python train.py --head_dim=32 --norm_place="pre" --positions="rope" --optimizer="muon_variant" --decay_fraction=1.0
MLP neurons of a small language model. Each row is named by its layer, matrix (down: output weights) and neuron, and shows model dimensions 16-143. Each number is 500 + 40 x the weight over its row's rms, rounded and kept within 0 to 999. Numbers have three digits each. A neuron's up and down rows have the sign that makes its largest values positive.
A block is one neuron, or neurons of one layer that tend to fire together. Before each block is what it responds to, as a language model described it from the Wikipedia text at the highest values.

Responds to: Word-initial fragment prefixes. First sub-word piece of a longer word that the next token completes, often "ab" (able, ability, abruptly, abolished), also dec-, im-, int-, inc-, con-.
L9.down170:526473538499553561486483421563507513547550526466438483458488492523504405560448445574517445505510547486475490479492522481540464528493499531560526472381476459562479543467501520426491515551495448474536510451492471481451540504520506563512570518495502469565437560480485500551471423400488491561472526469536423493527547528468440531516435469483525529437499515518580487538521495444447497515458

Responds to: Mid-word fragments. Word-piece tokens in the middle of words split oddly, such as e in inst-e-ad, if in l-if-t, r in squad-r-ons, oc in d-oc-uments.
L6.down52:500466463479544549553523587518499524524544454512516551535508531481440441531566445478564514542484448462386532511497452516480475517497541483538482432569462481494467450487493421493526511464488475548477459596584456517395453541513486495477451443523522552486490591500484439540482467478449490479532451481503470490578562499494461495563483486501512482490490464481550448522457495459524448480482
L6.down132:489581483506632447490482554615546562450496489550507546493495514468463522509532515472471479490484449511482534514435537479455516533533545507517500490495447513502481481469508518502518478456516474524519531519523507498473506508497490391516540457431522521453516473448556515540448518508462533570529521550496483540540476458514590447445539520526472493552483542497483431540506584525450498572507
L6.down173:419461593476480485487512439547546527515456535574509477495566524498492489503497506544538494413531540595553488442502504431473537464472506463496499562557570588546499470446452475479461448543540434537509508508474503547511582527515557484513491555556492515480532476486484523421512516525480503575593513435540460456547500498509454507400495466466442490521517485496453494453509459503467441478516
L6.down183:517569447557455532522474485563478482498485480510531545433538397474500485514566538529525478456488480530584537502522457473478557519541507581510547475467542547436459491551493418457496487423485527542482445459490448571477451519521486513538500533494436486483477491578512552478475493483429580477546523518485489426496509534448553498510546519545546570437533595504526548483483497473502497540592
L6.down222:430492515481468557514470497505561521538504514508561521457409520485516496531489438511526454486462498521513402488519444527510505486554461507498501423456620597508509448501487542448475476519514470521491498485418504448521549559480416538530520527556492505566523520482510508546523508439506525536570469494508460494449463474563475518562532556553494472501496568489512452491500463547504479513493
L6.down463:512515581448523443509485582506494472527526552560460478442522513465459469567509548468526557506440509455555395446438491547530489488487479508420448454483478519515529496495552469514502479543551503577532486481539466489491445552510546409460551485506544512462453530468416477501526545541480578528501502524533509540508563577563549476543470455550526548470448448473482512536417429536533467514516
L6.down464:479459565546486467467467529474509483500474518491518489430524442482478543455476494526501545560545462529467492561461549535508497511467447463508488498513492505552482553419540552492522501501470490505516539521450491453496517514435521487537444469415450477500506508599516462454509469407445480554500391499517461448463529472502432433558479542505480491522521538544532488501512512476584471516513
L6.down633:485590521439579499464496406493455536404576468464504537506485548431558469469463496450508534479515539484476500575481469516519500476523458437514471431397492497547542531403414508524552593479460509458497485519529455508415524506477466550477514477560507511466518447509455468492492503529480461504430498558562492494524457458471527554570492474536448488468460489465473471412526510519570511541519

Responds to: Surname final pieces. Final word-piece of a person's surname or proper name, often starting a sentence as subject, like Mo-han, Daw-son, Luns-ford, Tolki-en.
L6.down8:523481524469489518520524517558480493464448449437500488448462454525429470504577482555553561473507455573452439523493485509436540549513487494530518411485539452501546503417493487450461513489514502458500553531578499526471475503473492464501494448421392528544436483479495446521438452544552509519514554480608572463463518513512551471551462590505484509399483577474463493535452547510520490579489
L6.down11:549464492451556473441473514585507533440507535505496518484514551511534498478527519446464504468486536551521579527370502571527497472487479583540479529500512491551445475488417573440463519443509422443505483453559477542502505459487505456493501466534516506494547525508456447477617497515441517560475466473510541488493506525486495544434480493486546579463567482526534484575455502553483498511528
L6.down20:462436441505486570467515501447485557450507484496474497492453539555563494434518520477499462527456507409486458504529501492558487550528475448523521535449489549518502576489506554548568504571534580494494467516486522499504483514527503561506515449484434633572508533496507519463466482510501560487538498548464483497538500426531493574570549397532482464519498556508510504507568400506541475462435
L6.down112:474486545566540470485498549484514511509488512452520453441513440528465463480515515454517494542448520430501505486544479486522553596458533513595419479493489499471558509465471466430433554485471439482439503560336433552501472482537492489494474511511435509522496517446523458491472476529516490459436464535518494469495482460567550488534477550496432586523418531508514505433508460543491492488478
L6.down197:398507468489456533563562515527469518512465489581567500516517463484496476412645498522530481496508524497539499516439499501544583571493495538469456474543534550549491462512458472504484478423402493547460494580497501553543491560540564471458502482533389491524453515494541483455459424524541521515425436478511546473534512508482444493496522556478471529460483571507530494521506497518479442537457
L6.down205:535569535522500505495446511486529506515503454537491431469491492503566493563495516542523448455505556489448484517501521437531546464498467457479580460478520530538537538492456494510505603516487418493504539604509492531478572429556494555518475462475490549544471524485579492467423467481519512499509447507548448463459499487491492437473501496473456464490503505487519447440520411538451600502475
L6.down322:517500548501530483515479459431514450494511503513563507486475539495509476430476475505394496501514470485518528524400484486508471464441442535475482512418428541527482528539538483472469552502461435502407518489388517536516519502578491499476566483486500565496478450440510550539466503495494473553504488493497477480482571497487498502481476464518520548573447532558590478433490421531488519541418
L6.down443:472537482445513512504491462512540472505503546511453502510506506498511524563437507563472467477454493484510484444556486478559508472467518511492503454564528456469461555456432472484446532565473535560552463500533543473538505453523497533532510450543433508564517540513533471545504533449502503526520465551531424595498549427504474484545481611521476519490557508479516422492512437493511533556517

Responds to: Proper-name final pieces. Last word-piece that completes a split proper name, mostly US states, places and surnames, e.g. Connectic-ut, Iow-a, Wiscons-in, Bianch-i.
L4.down209:467486539544528509486505473580548519470473497421534462477503512543465460500549510429440484524480534527498509484489501385456562503542426472501506558473488490440561486497517443513493575462528474519503455546424485520457488525547435472541550444501453553556558437479454549523483476484499568433412506481510510503519449475455518523538566488457496515470554490526567428474469481555464489566520
L4.down223:522531517513533538506504509458485489514514531460558522540473476473423448498467493499494446494518457503504516508561450507527538489509505564465445490467545494474557573518526524474444490599433584479519465524541548503504548476421469528491482373448504585588447507451535458563499534535509626481503503559435553422512528444561441466475447464473526480523558530499591470507534565569478444516471
L4.down259:469537464525499511558459580540497506519497481486490488480487508465502448468494537460545507471483495486519438506499560528535562461507493531536560574576555445471498480381479494511443494579472428500509487508443544500524469507481525466497475465472465520516440558570510527489496536498456630455530434534543543473475463513533526478496459549484584483531481559445526440571510519473459543517527
L4.down331:486507514537480491488536442563507530498478551472491466442465508514540596468552480452484504504527510403529482531473530517468499473596495455461427463495552481472487433528493500611513545507499476477478507400427488550481540536514409525410505542496471451453519491527435505492456530458519482515427501462553498489532483505495499430558484491522453507487465510538474518418507447568515457495523
L4.down423:483554460519540481525434493528522509579504514411505511499522538454443520516529453476517466468551540475554551555547514485524475479448479524544542502502551524481487476534471479475523484541433504556514476508472552493482462572536426514493576551464437539462531495547566421435457553493520499457381512482499516484486532506478539485507534515509474487544505539502497486444524426588524529577491
L4.down465:548503475496440547517436519502418527462469524496434522467527534485461558501534529521498541448576499547484524451466500522552576485490485534460499552490491463502485508480555507383503517522459498477520495508513503410536473507508577546487493448505476524499550533494473512488422429578516524417515458543502507544548478532560539535486519482515506521528487443559464468509569535522530529464458
L4.down580:542454515506471603473519533433558567540489500516530490450477490540512500528557487500560547500502489499593535474481536593556565519555519495474526534516504506434503518480504522512494474530467424528471465479460436458548491474452483512484525548491494519492579455528446455474488465518456474558453554539505472465447488393522474488467470491468503491534511489454473560434437462532476549513448
L4.down644:574553491496446554517513479471502491527526483445524513453427434485489501467551585470520483448547477486478502494539489502534614485443442511497477549545504496375506522554468489517521517500419493591492470549434532564515544458506445543567498502450480606507561470507462468467463490483500471489491477495488512482514498480496497515491508521486524445434543515585371473447495437525552486493444

Responds to: Clause subject endings. Final token of a sentence or clause subject right before its verb, mostly pronouns or name endings: He, it, Scarlet-t, Gand-alf, Luns-ford.
L9.down621:500469539408578508493501523461492556547468481483514477430474515606476484522477423489569465494422524523473514487521521529480553447564493440475525522511571533516520561486496438494492566507535519534518522471395479504483482537483478475449567481533477441493544455483483488479462489464472551503484468420519572459489468376545496439434482484526517485410486442494542497494501456487474505536511